config.toml
num_key_value_heads = 7
head_dim = 64
init_std_up = 0.0244
learning_rate = 0.000727
max_grad_norm = 0.5
batch_tokens = [32768, 65536, 98304]
MLP neurons of a small language model. Each row is named by its layer, matrix (gate and up: input weights; down: output weights) and neuron, and shows model dimensions 128-319. Each number is 500 + 50 x the weight over its row's rms, rounded and kept within 0 to 999. Numbers have three digits each. A neuron's up and down rows have the sign that makes its largest values positive.
After each neuron's rows, "fires before" lists the tokens most often just after its 100 highest values on Wikipedia text that the model never trained on; "fires after" lists the tokens most often just before its 100 highest values on Wikipedia text that the model never trained on.

L10.gate907:522488435621471435490617520528556488516572583579434458461491543448473492423504430504518592488503489534535501459471508554488404444503558484494454543491408637449536493457511416571473388498373477503544517445513452460517473466459501593498458364446488523487533467482641514542532584448441539428486469410399476464540545537419467507546460424504515541487429548437570432473481477635587422427547448491477428483470466541525456420648492514567458524517495486425482397537517481533595490526591492557628480477533523456518511502454539515469535524462552488452480451480572556517495460522558517516
L10.up907:551510527547536541447546509514487590536552492459541513533471553565400395575540452512516480375408409520514528520551458480451554582530565479546486418455547554618468557513528457590463449468398477428461568465468499429510459538500491411525496476456543554467526477541468472448472457491613481489485595580450457484453481550572452514530471507544523480423521631492504465537496435530465539503545630420522498455476480461539499500539478475521474545532624583411598497514471458533449552497456489502511563523493446454422582529442478509526519484601457465399479462499622500508351586417463448471
L10.down907:504527464582596510482509481543539578473591524519499592455486527437458544583484620566580478431553509485477528521454528552502568483554536521461468552475490574525515531550397518461452505518544521466437514535487485461444506546567468466522493511553538583502453367601539478467434544494433549483491403520401506522497418452528524493543474548524535481588558548530532515436546409477478615473332493523502494480461443536436461490471516551487466402445489496543350518463463532422506504467522514479569512593497502474529529513685501456445573534534470545482446482486462462491478557419506510590
fires before: "9", "8", "0"
fires after: " ", "1", "0", "9", "\n", "–"

L10.gate1345:495605510500479523394536495504544475428407488479457409634461535531572527510540542496570421518536474450418504640446514482528524481442501428502568513490468477587444447455485568539541567559544430529451452526460596589529483479505570485510569460504617521528447563479525521446511431497448475456505582537496481566461545420547453576452408547477463449532549465589540487489568553441551439357531593496486448484498455538507521468428455523482521429558546500456505517448492419459515389577575484500563428456471576472494424453489465479462565453397494552445492476496482510554537488490484479548
L10.up1345:489476462435490516511461355512468464576532539620520548530513521545524555509509530490512503563444449400492492540487566561505482510444509498501497535489534454466523522502514531506464562458467521496635530569443572568519424489474439495492554575578555562501455574445599514480508489512501472386545575481472479515454501502422532463512528485392466515540471561524584543541538576498519514609383492498530469524578466472453585552548445562476487528509571634523417553406579451506481464560492481499565559521499595537453562578505466587537475513528444482528593517495393471431582554542502461438
L10.down1345:390546513424487560451576591494468458469491497475361574587430524511582464388554516586521461464487403424426423547525557496531524448516479465518559521490512517427500432493469487528514478405598501485492574511436542437525462479455472530514507533540572431554548549563446564501477497548411521471519413366438519479547386606561467503488445592482452494559510495473485460496447486521566539503430511455585468506452452558521513464514489462508391525505514470540501551591510466403380517521503494425547511393514545465472443534463484523452500523564433531434460431460419521449493501589471512532
fires before: " "
fires after: " in", "1", "0", "5", "3", "8"

L10.gate1177:572538550469572573501541555518495466380562446500520431499538629415490515504472542445577498542444484483529547465543430537528502418581406478487528445504506621441514473533516535515463542501538492513493551458496549579485555438575447440436496563516426570517531525516428487515539475447449489473479475490465505558456489497482465465478552534524482491440558440549468534550524545522573467546544448500521424527483510554552539509620488576540458525572426456540565604376511514506428565527518489477502536425445504467459465498573535509509545429531435526541526493480438547422546525436582506473
L10.up1177:422486437507410525494539494517446498555445427556493428486469488389451533477452491554498477542444530468491470536514544480574508439472403457475429521558462507477531512540485547439569561445475610436524416450549577518477439555450431384482511539457464431421432458492497507392515504522568408391511510480514490530545558630520539604505526385469393505485512506484464360412526534490493496536472480527443446446510481550423452562565466480490468571629508493511524452529413554470539572553499513492436451412434548547495526462471500406519549579523474445519537408410492553451549464508498529458
L10.down1177:473414433459453504441543534474404390461548480490499454580477425499489491508513529448573501602540591540553537532541440537472590487526490437579367478505504540488427451505459447438481474582524537398524507466436481482507491571499473547539603468493490588463553463482631552451570455540493598452552427517357454554439512519437530458500456499568477489532508501423457463448543477577493508503446491533498459489503442480578490460542524488549463483502571609396517541449469506544522512441462460552442503536430558575462464519471574466485569564562523553456420494580558500547515494477519466551
fires before: " |", ":"
fires after: " ", "1", "2", "9", "0", "3"

L6.gate1098:493482556531551461530572489486445524442503424524475476540566501463510526511482435476567520429478533468535542459440495526497536539481505596474504415502555544520545502482544522539429425462551547421562538514555510463473504541567548465578545510479514565536583454531482496441448424538584460531597500479567428566512475384462542423571597508439463470564552524538456500498537503475413480620490418529589525436426369547538521499471537496435546416435514515455468494467452527391452504453542566544522467451508596425472545506502561540460539536460508465521507558503486517479482468467491516498
L6.up1098:550527524498497468559544460514487573459478445450421463507582513471560522456458463514591481419455533468544481481490531476544548591528522564429573418498501519503500450411571571520436462524526430419533544548447521446456453540562568551533537469499454589554583473490479499446462435458553442486559429569514464545549434462436528512586551516471441534569569520610576509449480483475440474572530382560524568446462432531533451476520559481432523443440503515470508445474507569423459562492438540505463558425544549472460499484524555559483517526419571463531407561525474489433532457429498549465
L6.down1098:425490550475519492531599511526508470497471449539514481483496505459499526532538450505527434469459485501507000460431549617518527513535505598477521400539563503529487471449436511490497498543506491442483595485501502417422491595547524515482484446477454540510570453525439494516448499579565443457605553502545414487506477502511472461544502512542500455542511548530518491539515501474478549539594423576497525458457476575502484496492585496510545483503509496515508475541493519453510553505522450518518539410509509490461536464504539502522540473418553443481502526523455495505525327488505529507
fires before: "\n"
fires after: ".", "\"."

L10.gate66:501622533481469452479504552624496511468468527393563586489438439508441352527546425597495506455515489530528513446487485520475430503490531513528480519612524392539578542462480487610514456419546566528419465541539544465576557523481498506484460485437445568580422468521631513441512456541432509583578544513463457474448454497522535520499495511524511410507498486483380416546477420506564452504487534512526475462502473510550416483521459537544411473546530491433489471555482465510420508475519541553494453460544481502463547548509536655514509545443451498581389472538448640506507597507537571491
L10.up66:524542541502513487474431654491458479486469561566472564471547515490460497649428559537510386518473431508588540505492436545512423483457446612455440529510398452563505526541611562550442564565583549491487416524477466511487514534481481508507530510502510500486514565396535512542477538454498523557553560385532586419504571508440441536393519597467490493498489439617470469511522582486443454509461538613543473559534536554549542445472466453417456525470440503458502496430568527510572497486568488578482429553567453352512524517551549512498541517579536486567488547442404516590530510439566525502
L10.down66:490488415369458536450516555523571564458519541519506521518581461540461415480581592506476465578661554427491641442453512399535504581511586475458436519534524530551480507528546545489557399430531564432519576435540525510464545477484534528517500475464423469567464500550335493488498490542534456516536558465427452535554506420516464569440505570481489458456480482472373553496498484441488415569500471508457502499585550506511494453431550524470490513517503479474489464465464445490531405460505504496525471479470514491562544449525509509504409518485538453487518508537564428484461466442560509381
fires before: " |", "0", "."
fires after: " ", "0", ",", " (", "6", "4"

L10.gate1462:470535487482428453511425504537522488462483376520455470417431452526499514535514471496550507461454611477523525445500503593489557523555535482531425521454514645518482507534489508568527521420585456536506496532547542442598579575524509511394482528581503452461578438447450504457557539381505541479440566415475520490477606576523571518451484498540479569537497507473590538523517457470477470526522464574437421448435444510483516574462415497541492452530428469487401559505493558427411465553497505531510500523499497414478385477428517535465491498497424511538456527521503584396462507500474575503
L10.up1462:512584481388442545545545428500433530476410521478536475429486500467569417535452543506506520503445414484439416571533498461444507449539435387534472605457587508533535567483598493466479509505473482592560522525462494507574497515509539536564513491575445483556533476396466464416609479440451461445494533467464464466431552535465481454541483457542460564569488506499513554571561504500549610468483515476508462591520536572467449493521483448452575527494443484597384500516463547494526600532588453538555502502564554510543481462420429478522473497478441469446536492520524582502488413552548474508
L10.down1462:438521439523460460615498413511514512501470536457519470556512491558525538502527522436492461467458591423459374577472475458497505586525489482576380551545464482427603518542461448476523446486544503539526462463482526526503462515568512520551429515477491538437516576430558557542568488526484542432523482384491458455557564586511552550597475465472532477491465499489502488458493534513461489549513533398451515442366471487463464505519577374566527543489463514655498575613523527500481636457547482514637482429448572429490462569452457644532575423494475440540580434472478615498460538620471556525
fires before: "5", "0", "8", "4", "2"
fires after: "2", "5", "0", "1", "8", "6"

L10.gate410:536516481470581508464556524465569475500589475512503551528562466527464523578497510616554500510547473523564544514569533515502466464497545536510500480508499501458569388490575522525537493423475468437572516532518541573460502523587414463468558579513459560482503478418530562516549648512592530534598574528475476429470543522571482460487552493475470521456477592530574557486626483555415451540513489537508495531506455577503595571538537491452439442579514520536501488561517435482500451600489438492488478461527562491620626515563466446555515516468537502605422443472513490437503480486465499543
L10.up410:468542497442433504542501438453464557400457540460474426547430554518555492529616530620513456525502510503573501543556477566593486457531441473536437607416583501487547537395531515543548509454479589453469432573552519545449548492550449522494554504503506405490497556455481411587552501498585489492534535450481384510474480463509522494459382532536461628425566583480467544555505584552450479471512398495519505534496465469458535568547450533448504536543473533510582484441445428572455569566596399530530500554428523512466476556504424488526526501556518406502523390529494544507517461425489391556
L10.down410:517501428517383510514505598405520581498483561579452533461474474464384451456503514540512453477525391602459570490519461555594525593585547551446510489613440611469469481505425509514549478507419451448501475412517564445520566545534438497485400452523511468396484483516497547409517458497532498485500501532450558519542476499456564507501411522570458492545486574452394401513545449470420484433478552568458537505465450482525503545611582565440525533553535484483568439487517517532480524530550466504493511485443580406537512497492502534522543518437584431458481473482508561534564417482536541532
fires before: "8", "7", "2"
fires after: "–", " ", "9", "1", "0", "|"

L10.gate128:558496467499492575549564441495475471444529454453332494535478483440523501479601486470452536346607494531455502429500446446578550548507491520492513617455544545486468491592368446440550413535449489491577537483409589462457399457525450524526447556477494491505625472428546563458446456510499477574515413463416571570527502515591478571499474432443405536523424543556549525558475521529480466529486579524529428454397489489521542610444570511605557449478502554485522593478497502461476453537528417467454480557497556510509472526480469429466426547461500549530440478406486495524523595470497482414
L10.up128:545471484520563483563589478508483445488451534500570538601567412497467495511530478568456417472519556579506548507500474515457538446469551549453417497503528464490501485603527521453490435501443583466473533468585588507532455357553484446478471529485440427488588463478512520520521484534540457436413475455471568475537522468479606557618590467459537561454478485598510515466510421530448458471521466578542449568490440576465490445507497611570516479480531580503518512457506575450483545589465499565347551403467517422460489473500496500539389532541517416417519550533508511582442559494631475513
L10.down128:480536546513516526439584404448512520495532521569556575531371512460516437596458465479474421467482508497450413564487532440459497528509522488529437472633443422498416533436564536540583561542516462453519491509555437474463480379485490568451545514530490555530419429515428505440482596502466386484560467527527475453456477513386529497594524475510449467522498500394429469524417501544485495484524439478485523508495492457560519464417518386510519477545457498495566471462388483473559459522540468469556498494470461404384597433644526607487486490530536437377545488459532528498531514528406584456
fires before: "0", "3", "2"
fires after: "9", "8", "0"

L6.gate122:604575566507466481489563370465458442395551437445479353494553524457526541505433504418539448449448474450505597495449529509520545503554529527416595469588551476528600454487584579419485468548528543482575502548553524460491492534533554538660555467422525578590532478541535485480441470625553383510571534609541432518494466452527648425562523530419528551514613520561558485481572489539393499524547449518541476469505491490562468469440512483452553446469508528465515471470559575478461503492460583582498519517521521449454426506459640510533547501424593478516516599513556480470478486543498542497
L6.up122:583502498617551435521570478467479407445491476446450491435510524518531464469338451409513457430399554456551637496469487537500532502547556521416639508536556533501519455461523579521485534500500491507520530523652558467466544527558572510556600467420486536621566498549514455513437447554515413560596524576524481484457465451492625394553545576434475461539569472533497525422510488510453440576541446546568521425452457546560447446476466469432577475454469608431506462469561602437470576517445554555454489472497514425517468524453516536497556509472609469447414565494561535454580471497490528438
L6.down122:485523583483558441507517422433492458507422434472479465540528457458536521474587430438598433547531445516445000401477524534604493542444532520498525495455521493570558540470435510482521456506539470479507523502487535414489477461478527463445483489534487455561481451495564421543518496552519487534522519475558466472439496440527470485499509554526517489539489525535504526512500465439460520519550468509571535502514471491484467527445497525484557422461508516548600520572483519481509510514525454511470511433620517396506546500485457483553474557524541501499458436482495534438428402455490551479
fires before: "\n"
fires after: ".", "\".", ")."

L10.gate824:493487386482521484541515539508470474486532548499518474417532442514498439539453490476424475454453501513452470487477539584531530524576512546547523479465459465536496500440559448447447535525509508476615430447523493519484509500401376532480452531566500468493465478515492510545485455499475508589499455504551578452453515563474567555465551558485577546498483508588490511548493511615454466499460521494572458497468390422530433513482405547482478499526424549532538465563484536506463495551536476465426427508451484470537482599576548511481472570543502516522566399591453472572584460451572414435
L10.up824:521504500466470599523491498580483484459478532521446520510590415572427534565458445487514530536422460533492461548515582417539545565580658407543467376482474438564527514417536497348509533467442514432512524417428458534487505482453418417427567562529433557524557448571486509495522462419496476523440493574473621420535531487563474533500543437503483470545536499546422456477558514553612469493424525623512521514473441423499482540445551465493458567563466528538438482443526503448510558435445505454470484578502501519450431641554555572465495633559556492542492478526481490501543468459519576440
L10.down824:436437490559469406598534585571492441508530535487546464415433471490500534573548463555544608601508533514496397463433534497401470441487447567638524595482489522475518459395516502458533455551520457496484522411462452552518454507553517550505502485520554550536522458524722513515483446448526556534528510486602481494534526531513540566539541504527541499454537500598481536450522475554537558432471501507528441482550513518536546444535453513512461442494440523482549460538610564405450404583619546504476529548518505499520374491490452515539548524529445468544476496496528494443545474478547514545
fires before: "1", "2"
fires after: "2", "1", "0", " ", "4", "3"

L6.gate613:491493499553516413440524561520449455412505428533522522544518379468506502551513500457436509551459560454415535531547566518510569435492488407462548558559452452581529514493443502506478498516539507491398488456513381566535554439515441452474467448535524481471475493498571396496455423394488485558469462481495484542576540506532449487527611579459479494622579622562597470551572560502580487507427432491479455484437518538511533445569529572508571528534511521531518450494441461517504432359450472429493554550564493554465522466476580515457507449478471503441543561488500480438619484521556484434
L6.up613:598449420472456456548520475418429417442450541540588525466489565536469524496452490473521593389535528525525440548487496547474451489532605605479578546540503573420468532495479460498583471560465581474531501503467545481436520532561502572501548478538562475470395481531502624519521548541511553521607504445539496555527361496527503511520422502459478422484493539531496575507506481517521483451455487473525577459599511536548551512499556440544520485448570521547421395539438507410460564501547438513589443507527469417545566529570458551497476521423562385529530449505538463483465552607557593561
L6.down613:534512460492437479493458499455463472519480539454529542513494443513551475574479547490504518513491526458443387560451564560513473530498444557524486541540509526456487483564486466452587458500470558549581458528474508503483547464428476541505642468388476499470407458430506533552495476471494568542597455443537525517516480570477546530519416572498590431543526578442576522472459458504513586501487529475508548497465573647587503533412462389536435479426581491441432410455525573489509516506555398635524449573558494514540649507473516508427421596519541445443549521505378515454550548586459571576
fires before: "2", ")", "8", "3", "5", "9"
fires after: "0", "9", "8", "2", " sq"

L6.gate1279:454408421463525440430498439499507511468492528612541535458544510479542504487506565592531470461566515509498528516520480534463540461549501615494445540520542425467463506558526559446485485542427487485554504598551450442510436578549499402546621486541501512589521429452429440467459555439429478524455522465583545523585558526550574520543452492555501453556672480586429455516494510558501498476504465538509442509466510469465530491492499514413537569440501503525577462466594521445495528517539500402540477481576538431511465452456545476502527503469541453452514530451479568460506497489556417442
L6.up1279:537496492532500526565560592494496511422502485489566518525520449454529489545589513477468506467550596570393560589432517527479506506428486553518487442533445476464495532388516494481568488522520473564506404459484433460456497482566486477542528526468530497458517531563398427449502499584534492554537450451529588403574474519623531507535532488479459493389508546592526470492500480517454578486507507551449508523435467485509509461505476504414489555560382422516494398486526500469441421515587458482556522492530428430552494467454458556528415552419560541478484447545442468441463490463536466522
L6.down1279:447508425599456507553515517427506496456540504479512501520539485396560524396585471577467484487589532490507383566494479555455500470474511532525518523587421500507433423414586470493475500571476501534500434450553429576545524498464459499494574527473538500488502515516479394432528478529525539605570495441539559426510505550506453497536496504493513434541488500552496487584540490557554546519517489455475453549462550476465452441482482498449486529545389496481465474529561502400428465573517479488515554503518494518522428522428408523529501531524514534540513525552509440422525444459548493517
fires before: "1", "0", "8", "9", "7", "6"
fires after: "0", "2", "1", "9", " "

L10.gate547:543559438480517478458528596494532528532556506538564506493508547523466492457536581512526432420525565583486491520596509614494478491491499498410443556470481548514472544415513493488534532526473569495567460595619599557437469507546457541466597539543500485548549491435505459440511545474506567509476504431503440512567524558470590527470618612506531499471485571464477501539565473603545466452518478541482482493432483441536476650514491458461499453445558552482458467487454429483545444499611420502422572550547554556531490514532459381456553474431420499581503486479613463558478378539430423530
L10.up547:398532327415514507444548399412481505381505540428501497524557526517454507508491479518555438478516556611501520531570515532540537512470557511476506497484493505487493540541443458516497600584404575419597552594440587500480518462463399557572465495548456514480550514387523541499585575533588583583589528502490442499565421549398504529433504517428484609463438563557491480505557497584534515517602453638524553441449476418536512519518533562468551522514521532543461495556438564515467500560513464528391563611503520500550464579490561456513568440527550437533444501554546523563463456559393473599
L10.down547:503602528521455530530503591411556584462603493567444535425468498420508441514526585495563438405463489541482626567564466450531510519613534574498524499614463487526513529440440497518602487477466432551533547510540569454453557468477473496490412522456535464442478446414519469465516502489513560441478392479480452441486404451526525502494507453446547525521467574518425445523443422420402482550526484563407627535468518539478500557544529456547494504376493391527418529583530463497558543481505490449494483547580518494515464444608510490570479575467597458563446530465569507445614427478533495498
fires before: "2", "3", "1"
fires after: " ", "|", "0", " |", "–", "\n"

L10.gate129:525486501421483465594520474495462457518499415483505467565408493515469518506543533455456512535431516464509503489465506500424518494587478406506544558479518489578479566602491427513445519536447515544489498533550562560488511406536502549506495530541478422625522488429494512515565629489458591494573485497410504585510557386476502606513503474504602516503487536482643465507452500525409527512504434514391443542577471540554539409431507467511526492459470510625448449532469581391519524521533484561589448565500485514533479510535519490541478503481522521494396517443442523445550439459494500507
L10.up129:473524491538538500350445477451470536586558489426585465511523460508506470460422474418536510459495426594455442495432530489481475500494558453501472511572434453480497492514507431519407559466531543426541503443552523510486490524561468502535456450531485566488477563513554576534462508487473479492566479469445488516431489459529457423530582548475501439536511461531502416512525550470482488467539606489544446514482484500498400529517514588485446470449542510531484484610511437568535553467465633500499490515561384448512500614499432535552513516472631507474487542445372494428531480494479495508
L10.down129:521488506487572584517488498453505526422481423497450600507581499554484477475508538486461440611489506487473423560515506526523520527516526485466503443410453572575516497463402525510467466449487415542554472474413533505521524340458465520452514547519520475525427572460516484384425589568483523498458551511558422500567483605585506564447554391507530454470491541480466414534473449563436463461540557549501509450519516547517469515426509491479442507522421573507431523506481496454554452469503492462533463489492477431468461440510544511545499446391491598489444527497502517578464531504487506524
fires before: "9", "2", "0", "1"
fires after: " ", "|", " the"

L9.gate269:461588492548610498530492573521493561486429437477512489460537482514448498597397375528496507534499505411558428455498510472430440482574400544502442477469485628521567525475512435517492549488478522478569548474518478508482530461520573570406531595504492487514578471441601544444422555524565529594537572482489521457445511473424558443424485455576479498545514468487506514442525495502495460459446515610468589434523464445496555514614540465454549563479446581562461514456468562471575580502454470554563467470430517522513589496551450470460483485451602468534545510524548609490484526545510519510
L9.up269:495512517522470424459535533461561439466428504464546451473515530484462465513412437616467486446550494558438481447436519456436486495480538556584493516562492511421478547508452455557490531526466474521485494393532474423427509554469459594467529538393548583498492477537528555546428485482518486542517366593578503540521454606543423535568518516574492538537484560492500534538500552489567603485453459539474438506513443481562419549541556465581452504535590454481512417464436543430429563487514537472501466532499483503539561409488414540520487511503540478517482469586537509481460486451559538535
L9.down269:488517431446565501471491465553520405515431480462550403490525492478531469487455464495495484565635526447510508555480507547438517400490538591536458452386466504425526524409508578499543527508458540540456455477394466491578466456524474461487458507428576493521570415502523476429475543322580449569479460389460413603510528502457413433473451529488620568485464459523488484539515499516465437501453564485453486495433433512589495459481545471445444537621563473438483524533485487458485521478436490469491512482533446443526520491444442486506456497496455460500541456518397450595395450509534496475
fires before: ".", "′", " |", "″", "1", "%"
fires after: "1", "3", "2", "0", " ", "5"

L10.gate1338:446461483437488571532475508518475553583537432489480507505549428565394485570590401455503433471483453455540493459553529547434528439520436454478548570454545491546494544482476440449583540502481509507528430486508506538483458478629463487539486535624556453539494618607505451480488455411527536477535499498405531515457425430550467511497490575573527498468587527440434518452451421636511453537547540542578526496450570475549520595526515507497504599538511547512391494467448495523598554360525555473412481480498448517560406531561539493554489493558529585505505418536453468475483564546511524534
L10.up1338:491500505530508421590500503448571557522514493456424466560493597467506569528542511501605530590441514411518478503497507538520474446505510478507495412479433458471467489559519482525553529490513471459444510561556503550484461587489442543477532497455482415554472382476494557492478536540544536460549488542598425498473557509492508565520531553504451528535494458458497523524462490512551460518551436545503475456439442431538595567414411476500570509486529502441540534505422415530619536551533423431511481524569495597444452491546524557461515539498549461458485576519515526499630510407541455432
L10.down1338:571552477474491504405486585530479459510513515495614426574509522527494503420494475448465508554548388437360545512545392470480461450491525426476508484510458502587478441390561448415466437509506483455496427467487452487433435410525447576561496441566559459490496522451597532430398424529458399588544421427499483559512510614500452547491434654468520435609464479569494467621614528509469508532456575522532481453517514460398487509448503545456403474446594529410492503514474450597453540593470553563481515447517455481434379477427520523498484449472464526458408515539507584466556482486496573493
fires before: "1", "2"
fires after: "2", "1", ";"

L4.gate381:423484454468598483516513444510477534503468567542541585499428461500500579516466450486496631468459510543511513546425435495545528431396444473491571503522481617533527496561480528517493572533449495501478399451546428529477410457545509552504488546472515539520453524523499538513486577447521512554486468537476531478545504370495590489509508421531545475543530564349528579522429554456485595510559436477558547432394522516441628493544515547435467498440435401509529406517461412565463569577434560557471481489513469518490628598543514627522533510558528473529479447502533496448456545531604405623
L4.up381:543502515470509503385472576487559482461540524428468458521566583477488496513436522440455571517488528551543441535542468565470543587413529442514575659453474594524505549523516534463404532438402547561592472497511484487509495509505533586483498503446479492456569356558448584519467444460543524481460612545418496493529433514486545496476428485531551515427419441479592559523604556485465525457491523551499545432500497517484492466430491535403405585606480434437469470571401549543572525399457439475458498530477458547544485522455572461507438557450532491511523544528589536469545548602481484473
L4.down381:562543560547395523473478576483487587459497477527491501508537457437578538570607489351558444510531550526585597450435433446498455508433475565493502537444604528525518519530534415504509501363540582496486564485536524535464465507512465520465487529469456427582588507573514475467452539543500389552502614488420491504462567504506480515573397532518429481416481606398471506504481507528489473514411499547446615530411482448460484596495538505442513472515653499517501472460475547510469603432454506474453443516463508536398533510438456456450557467513495460556531485563595476487427536462545520476
fires before: " ", " |", " .", " —"
fires after: "0", " ", " |", "5", "1", " —"

L4.gate1352:568559502519544456480453535500582528567480576559516537457401439460499485501486474447475455478385521492543493499547488499453543511466476445500549462410492485482491397374497445560395531523486486446420495437518492433553437555477550509552538529527477414533545441497531480471406590474446577502472444419554598635502535466493487480555447514447561561576551454614405527547425471481448556451387521515464557569374456523564491501494472456449492577585543490499516472539407525447530477426521477609598495549457569506456474509565527514534492536489440430550518413528495461462435541516480444514
L4.up1352:474397602414595429436475476533467524417369521425528462515486465551418457536494574502479483574572539506505514430453475492480552503467419472463559498666493561471528496466490548517465522593493479582464398409574459506593462352507535533488473557526508527531463586482483466473506456527470455551445441549484471426473478475552496426536530471580528566445516472558543547415561546567572501476516528548523586496441572497484553536555617435429436584529508575436476502482584455534618491473508470495469470509468490495481514470457552462511524417538543505499550475525435413466512506603487495463
L4.down1352:484493557446594462486519453527441448439492463423436535568486535552346449469512432503472506534662542479494401433412502418515486659466510516538520447585485537451479677581497528428462410480519422480472415551508523467482666426546455471481500451563458529530461543477428497460488552524463470598460553470481469444470470502526497408458476459518452582385543526508480517459476475452636402487537506573395466558537506512553558505499527456414537467499570562494458493397500524458563502456554483516539496509499434559565473559483488501394557538558503582475488477576471484463511525521525473419
fires before: " |", "\n", " votes", " "
fires after: "8", "0", "1", "9", "6", "7"

L6.gate544:590532532565508473502619473450510469471523464468510401489500563499511500473531529393450472451487521434605421567490527520478516485435524590463503471605520540500609512538423491592447475491523573492605542519524596530500480593539466544498507435477506520604545463488513453416473552511506452505565501514559517460495491447400570461586607505490482523436581511493516531556499359497402437441533444525467502421454431548457468522440552500537536472430535501436500497429571534433399543482526455508425464468462433487431500474418494530532470529449540413461488489522549535436540475421484616477
L6.up544:466530540537575520634583578435478501462594485424513532379552585526563476485437534495513500412505468476509464489461437518569487520488554540436477494495522554483535464539436542402489467514533520460451505561469549477496516509514542503473414508476638521646556440509529434416447513490534441558515545570560488493528448413534524425560514471449475480507518406579521450471416507459453411483468430582538511456453474575517439446405530524479553503449521584420521408443574542443418521470515498488582467451499446457503484434538582457529535409483550404463440502627449524554572491372470512489
L6.down544:507498604486499484524472539477568562497559445410518531444520489430428489564525448462444445438491367486466105471451524439425513518560503593489525571486548520503566524512446500472488555472564574479469539569555534511493499563496599497503475429473549543537600487629567495477475487443509391475564512505637490545457409512456445467551575465524484543566543479527565525546501549527515542535479519435518482537514432504526481417502533497489522454496479464499629503479464551538567461496467454431496456505531542514471480468458472501588527515476528540462512456432534393496462443514543539496
fires before: "\n"
fires after: ".", "\".", ")."

L6.gate339:451490501483448528494432581465516511571526534528557458531566476498525529514504482436459430492428480583468413507492492492573476514513498496543589517463528593571521465482517478531466502569521506427525457430497510503482481466512493548474465600495461514629479496505516501542498542480464507556493491480528447497517445513535527391603563541488516551597608480540523586465486448606439479505505457561516513528456454481491476506592578633513587474459608535441530476524518563524482469525429517487448579488537450437397467547569501556532525555541545590549547558517437546461497415378514408594
L6.up339:511524559496538486590611469583502500420416623498487532624559483462546495531456527533533516525471560456563451567505443522567411476496502496474475511488598499461563500470602500425469520587543449533394493442487514551511465478502511463567554514486447586455475504479491474517566445443491477543486433541560553536522564482503526561439466436537488381545550470551537492509506513451485479549511546507452577543476613591475331570449500555431438427508515452403505446510539486517369537528499549479457564492533505497514482439473580500417553547522504412558450593511506484437450467526514505518
L6.down339:457503642490511491508523530508571486513530435548525512471472533479538454531477461462508402521415567529515270537574466453545565471542551626419530474515450530498515497561559492623447551498517501597603431434522493507432455539552457592593510450427465469499542566486538542433494520382455547540505505473590466515495498514526513474582559473566482577461591566488472470471447574496411483539535463524463496441577488518509477521573561482506531517493593488510476560520461513544591511559527522555453475488474445447499551472572516499526586503548472520439555493529537541506495540428508478496
fires before: "\n"
fires after: ".", "\".", ")."

L9.gate408:518498547588386443473520486555534553460532523528568458514500474521501571449438483559552560534527422440552465532540506542421491638457483522483504484433507444511473535499486458515466525501474579472508475493493612504475405617579534625594547552475525596471502466466512445520449519447513509519489479529444444465541407525446528451456486471519572441481419515553426389492571603517539497520446516465521578433475549412498477561479481513486446552458540500528553497427448438477517490497555526505398428423582557417472531471475462593514591485483423531480550543581556482443511478522538523524
L9.up408:486458453361466457563515504431482546490557515541478561468443500434527455454528563438539551546536606504525463483543574470511482492363514487553546530505517487487444420536407505504465520505451482577515575511523482505502454622458571514484496513402522504551510524411484502540460467559397493499481558460470431486486456572465392410524473518443412593382470510548474512505523513522502477515494468444504531519463561530418551513438427514519473431552471604584552543456619509530453521549594466513434442500488469517523505476536373542480520515513381474466525420473399517361544519547511500521
L9.down408:555583491455505483498452520529526548576558418414458512629476610538470586517514619478567472539506516486529441540480542539496503539518497421494516537523523480484430442504469449466499448452504437599495520462452531538482538549583499513569497522467543561511385474513482464415491441509546450502527484499514497531536511552521403641464443493519551450485383444562541434512456473602509550487560416471446506452537431562439462488461456538477457547596479620424524497475551542558471559548499467414471471385466519546474499462511563567499504448535447514472454553457468468430508491562528504466
fires before: "3", "4", "0", "1", "2", "5"
fires after: "4", "6", "8", "5", "0"